{
  "d_model": 384,
  "init": "normal",
  "init_std_qkv": 0.031,
  "final_lr_fraction": 0.0,
  "batch_tokens": 65536
}
MLP neurons of a small language model. Each row is named by its layer, matrix (up: input weights) and neuron, and shows model dimensions 128-223. Each number is 128 + 24 x the weight over its row's rms, rounded and kept within 0 to 255.
After each neuron's rows, "fires after" lists the tokens most often just before its 100 highest values on Wikipedia text that the model never trained on; "fires on" lists the tokens most often at its 100 highest values on Wikipedia text that the model never trained on.

L5.up372 [122 125 128 169 146 130 121 154 126 118  80 166 100 125 152 156 131 124 101 128 150 160 132 116 129 125 133 140 128 136 176 140 101 134 126 115 120 145 125 115 181 127 143 153 151 139 127 156 136  99 117  73 157 145 112 134 101 145 142  70 125 127 113 137 146 141 146  71 151 154 120  88 136 110  99 102 132 111 116  70 155 109 167 159 118  83 104 120 147 155 161 108 136 112 156 127]
fires after: " L", " w", " W", " l", "L"
fires on: "i", "ong", "all", "ant", "d"

L7.up235 [ 84 135 136 138 121 151 130 122  89  91 129 143 148 165 119  94 122 144 138 137 133 195 134 152 128 115 150 113 125  89 138 122 103 155 131 167 119 131 146 135 113 104 129 187 144 101 186 127 144 118 141 101 125 150 114 142 112 159 133  85 161  97 104 104 158 106 110 147  90 119 123 133 147 127 147 126 141 165 106 116 158 116 164 156 123 124 199 124 148 158 104 109  91 139 103 158]
fires after: "0", "5", "6", " m"
fires on: "8", "9", "4", "7", "y"

L3.up1148 [111 117 138 120 145 168 121 134 162 129 126 160 154 171 140 128 143  76 141 148 138 159 127 130 114 140 147  95  84 145 144  91  84 164 123 132  84 147 161 124  93 124 132 196 143 180 107  93 143 112 132 101 107 133 142 159 117  98 115 115 119 121 119 131 144 115  96 159 101 192  97 103 162 154 128 106 153 116 100  71 157 136 127 161 110 120 120 164 130 148 104 140  81 119  85 177]
fires after: " ", "-", "1"
fires on: "9", "6", "1", "8", "4", "ot"

L10.up754 [141 145 179 141  88 149  96 147 137 100 109 120 168 125 110 113 147 125 145 118 149 105 129 148 118 144 128 135 122  52 136 106 110 109 116 121 147 121  80 155 150  76 133 157 115  99 146 143 122 106 130 143 122  88  78 142 117 113 125 112 173 146 101 169 146 130 105 129 129 135 166 167 143 164 119 118  83 156 125 167 132 174 107 107 120 100 118 121 113 141 117 143 105 151 148 151]
fires after: " ", "9", "3", "1", " C"
fires on: "1", "0", "6", "2", "in", "7"

L4.up246 [134 142 160 148 110 145 116 174 131 127  81 144 126 142 156 120  81 136 143 125 117 166  99 151  86 127 137 122 130 102 124 112  94 153 150 124 118 111 112 135 137  91 128 142 135 151 174 133  96 143 111 106 118 143 146 161 128 101 120 112 154 141  51 116 147 130 117 155 133 111 141 119 121 100 133  99 157 121 125 156 129 107 152 182  94 133 109 128 156 157 134 147 116 126 128 117]
fires after: " one", "6", " number", "4", "5", " cl"
fires on: " of", "0", "9", "ent", "ust", "ot"

L3.up1037 [112 127 124 129 131 104 125 133 140 167 113 142 108 114 131 170 123 138 133 117 175 142 124 127 141 122 131 112 119 127 143 120 128 112 159 131 121 127 132 141 117 160 123 181 109 112 144  92 143 133 153 110 165 133 132 127 138 131  93 130 144  85 125 133 144  99 143 136 141 130 109 116 141 119 124 122 145 131 138 147 186 134 124 157 181 159 101 127 128 156 148 123 113 131  76 166]
fires after: ".", ","
fires on: "6", "7", "5", " You", "ary"

L3.up470 [130 114 134 126 151 148 126  81 102 154 119 146 122 132 162 121 175 144 128 112 133 140 113 163 130 167 102 113 115 112 178  67 138 123  92 119 137 139 114 162 158  83 145 137 118 108 107 166 165 133  94  82 125 120 124 148 127 140  88 128 135 137  75 162 141  99 148 113  96 189 131 114 157 147 100 144 156 159 129  98 145 110 130 135 157 124 118 115 124 182  96 156 123 115 158 131]
fires after: ".\n\n", "\n", ")\n", " |\n\n", ").\n\n", " com"
fires on: "==", "-"

L10.up753 [131 136 117 173 100 131 124 181 152  67  87 137 131 112 144  96 168 185 145 121  89 158 106 150 130 163 101 113 136 105 145 127 113 161 119 115 143 170 114 163 123 127 119 141 160 125 119 152 138 108 132 137 133 111  81 144 121 132 116  81 109 145 126 128 110 146 117 104  97 120 118 126 139 154 113 125 130 118 138 109 167 152 122 126 129 133 101  85  99 140 100 146  53 121 146 129]
fires after: "–", " Sup", " e", " am", "m"
fires on: "1", "b", "port", "0", "mer", "p"

L5.up120 [123 123 116 124 120 134 124 195 130 118 130 175 129 124 118 165 137 138 108 134 137 111  93 124 157  91 118 130 129  83  99 148 127 123 150  90 131 125 113 160 115  90 134 139 105  96 187  92 120  96 141 105 130 157 139 140 130 109 105 137 114 135 156 143 115 130 124 116 123 121 142 152 116 140 106 147 135 170 135 117 107 129 121  99 134 143 127 102 115 138 113 163 147 135 150 123]
fires after: " in", " con", " ad", " per", " trans", " f"
fires on: "le", "j", "ce", "sp", "l", "ap"

L5.up742 [ 67 110 139 143 136 155 139 130 144  96 121 134 112  91  96 169 126 154 154 131 134 156 127 151 118  79  99  83  96 104 149 154 184 119  92 148 190 110 170 102 175 117  86 154 118 122 150 144 146 115 140  91 122 158 114 130 135 113 127 129 133 135  97  83 116 129 143 159  79 176 136 106 120 161 111 133 143 123 120 119 123 166 127 122  98 100 114 102 118 164 136 176 123 126 117 122]
fires after: "B", "C", "D", " B", " D"
fires on: "i", "l", "o", "es", "ar", "e"

L3.up41 [ 86 134 133 110  86 127 126 102 116 164 113 154 123 102 134 117 147 159 116 117 158 132 133 135 130 116 113 130  97 119 143 116 109 144 119 109 182 197 151 143 132 127 127 129 130 107 142 192 119 116 157 126 108 142  33 174  95 107 110 102 152 124 114 140 134 113 131 127  93 116 121 143 151 172 111 114 158 141 138 120 170 122 102 124 151 156 128 119 113 141 143 128 137 140 134 144]
fires after: "\n", ")\n", "0"
fires on: "-", "ely", "et", " prop"

L7.up374 [114 172 112 149 123 119 123 120 127 133 113  96 133 123 131 161 165 157 122 152 100 124 105  98  86 112 112  89 123 134 142 122 132 106 134 116 182 102 115 128 162 152  86 129 123 142 136  83 132 123 119 127 148 149  96 160 127 121 114 152 143 138 132 105 116 107 138 112 103 157 153 111 111 168  79 107 156 132 102  98 106 166  72 132 143 124 106  93 118 164 135 124 121 133 118 136]
fires after: "B", " B", " Mc", " f", " Be", "E"
fires on: "l", "a", "e", "le", "C", "erm"

L15.up1031 [111 170 118 118 132 124 121 101 132 144 126 134 145 123 142  97 135 150 134 137 112 145 125 148 124  95  94 127 182 157 110 137 119 166 155 136 114 196 133 150 137 155 109 115 124 137 122 103 142 132 111 119 128 111 107 116 122 109 139 127  94 123 133 143 140 138 162 152 147 126 153 142 183 111  94 115  82 160  53 119 158 113 155 133 133  89 100 103 105 173  98 144 104 134  97 149]
fires after: "1", "9", "0", "2", "3"
fires on: "8", "-", "–", "9", "5"

L12.up764 [180 135 122 144 123 119 121 145 137  90 142 169 159 153 134 135 130 100  74 106 114 149 137 107 122 157 160 100 108 121 137  95 157 102 100  90 150 165 139 172  84 140 156 131 135 185 109 140 151 115 181 155 114 104 109 108  85 115 151  59 154 124 128 120 113 105 111 100 129 117 133 109 146 157 110 122 154 151 102 127 122 114  92 108 148 127  91 152 140 164  70 117  89 130 140 111]
fires after: "0", "9", " serv", " P", " oper"
fires on: "9", "1", "in", "ing", " |", "8"

L3.up821 [109 126 145 140 133 113 158 121 105 114  97 121 115 102 123 149 141 150 121 103 150 191 134 139 119 122 107 113  74 110 126 120  97 125 122 153 121 137 150 152 109 129 118 142 149 118 130 146 127 135 119 106 154 155  58 173 117 119 102 124 140  80 126 131 160 140 112 139  80 122 126 109 154 138  83 160 146 138  87 113 119 186 112 115 126 136 153 137 130 175 112 132 120 130 115 126]
fires after: "\n", ")\n", " rail", " |\n", " hig", ".\n\n"
fires on: "-", "way", ":", "hest", " rail", "|---|---|---|---|---|\n"

L15.up498 [ 84 134 130 135  89 110 116 132 128 122 109 141  88 115  89 105 121 138 195 117  97 134  82 142 142 144 147 103 127 124 137 133  93 176 109 134 131 177 144 195 143 135 151 157 152  93 118 127 134 145 121 134 128  89 115 137 114 103 177 136 132 127 119 116  87 135 136 115 141 143 148 108 173 100  84 133 139 162 118 112 135 125 167 122 104  93 104 137 112 173 137 101 101 140 137  92]
fires after: "0", "5", "1", "6", "9"
fires on: "0", "5", "8", "3", "4", "6"

L5.up45 [125 110 120 142 100 118 105 142 167 119 151 113 148 126 100 136 140 174 106 125 145 139 102 141 130 141 117 114 123  86 103 101 137 130 151 137 117 101 117 116 119 140 146 103 115 159 130 154 126  95 109 130 110 150 135 114 151 100  98 112 124 182 136 139  88 145 123 126 163 127 138 119 119 126 111 178 109 118 104 129  99 113 155  90 130 133 116  93 168 156 149 157 129 119 195 142]
fires after: " d", " in", " v", "d", " trans", " G"
fires on: "l", "ro", "le", "ram", "o", "ry"

L5.up419 [120 102 118 126 118 125 136 165 140 131  85 147 126 150 120 134 125  85  88 120 139 124 109 171 134 143 140 119 176 116 183 108 107 121 107 133 104 154 137 116 135  95 127 161 153 159 183 194 165 128 133 125 150 124 131 140 107 112  85  93 186 137 156 125 151 131 139 108 138 146 156 115 149 104 114 117 156 118 170 123 124 102 139 128 101  77 109 138 147 140 165 142  83 128 135 150]
fires after: " l", " L", "l", " fl", " Fl", "L"
fires on: "ic", "ong", "o", "an", "u", "i"

L10.up771 [141 107 134 114 112 187  85  80 118  99 111 116 117 147  87 143 127 154 129 132 161 105 127 146 104  94 126 121 129 127 117 140 130 105 148 161  88 166 123 159 148 115 121 184 119 150 140  93 123 146 131 129 181 140 140 152 113  75 127 114 125 143 150 157 154 159 159 149 118 121 128 117 137 111 139 160 118 142 136 114 136 124 121 115 102 138 133 138 124 138 173 165 116 151  63 148]
fires after: " D", " d", " v", " I", " M", " l"
fires on: "ra", "ro", "ike", "an", "y", "ie"

L5.up922 [132 102 176 146 118  98 139 139 150 137  85 108 110 148 154 155 182 138 154 106 173 118 136 157 138 147 142 104 104  90 126 134 126 118 123 161 186 105 123 136 136  82 169 128 136 123 182 135 116  48  82 108 155 100 102 148 132  97 118  95 126 121 107 125 132 150 139 125 125 151 145 157 118 111 110 121 118 125 151 130 136 144 137 121  98 132 138  96 177 155 123 161 127 123 131 150]
fires after: " "
fires on: "0"

L10.up935 [114 139 120 142  85 152 120 173 168  93 132 149 106 133 147 141  89 150 110 132 110 172 129 117 111 143 137 112 119 124 112 137 141 149 117 115 167  89 105 143 113 122  93 138 117 143 147  93 149 131  92 114 130 110 146 127 136 123  70  89 142 108 152 132 111  97 110  92 118 139 169  99 141 136 110 165 139 115 127  74 135 146  92 149 192  78 122 119 146 122  63 139  89 141 139 133]
fires after: "2", "–", "0", "1", "5", " ad"
fires on: "–", "p", "2", "1", "ap", "0"

L10.up552 [152 115 164 130 173 166 108 107 118 127  65 178 121 127 139 139 136 155 163 122 127 159 127 158  98 139  81 129 122  88 102 143 175 139 110 132 142 157 102 146 152  80 123 117 143 126 174 121 112  60 118  71 117 102 111 134 120 137 125 102 179 119 101 117 122 131 103 160 144 147 133 141 121 121  91 117 142 144 108 127 111 111 175 115 130 142 131 131 125 162 123 171 111 118  86 144]
fires after: " C", " c", " ", " B", " ter"
fires on: "ost", "rit", "op", "9", "ash", "ateg"

L5.up53 [119 122 126 133  84 130 104 105 156 116 139 126  92 122 107 141 157 157 165 124 134 141 135 169 161  79  98  92 156  70 126  93 132 149 116 119 148 166 135 133 129  94 141 120  74 126 158 168 162  98  94 142 153 129 121 157 113  74 164  92 174 156 156 105 156 147 145 153 118 131 177 121 127 137 116 139 126 175 149 135 143 129 168 104 106 142  71 119 140 157 155 157 122 110 126 119]
fires after: " v", " D", " V", " d", " e", " R"
fires on: "o", "mer", "an", "er", "ra", "own"

L7.up818 [106 126 129 131 135 143 168 131  86 115 140 163  89 134  62 120 182 161 125  75 155 117 108 126 124 139 143 101 135  94 134 117 154 131 133 102 116 139  86 160 147 127 114 132 113 157 147 114 140 130 122 119 150 156  94 128 139 116 130 121 146 116 125 163  36 125 117 144 118 149  98 161 130 154 134 151  91 156 123 134 117 112 154 149 153  90 148 132 148 123 113 142  98 139 145 155]
fires after: " ", "6", " ass", "7", " re", " iss"
fires on: "1", "–", "le", "um", "ve", "ue"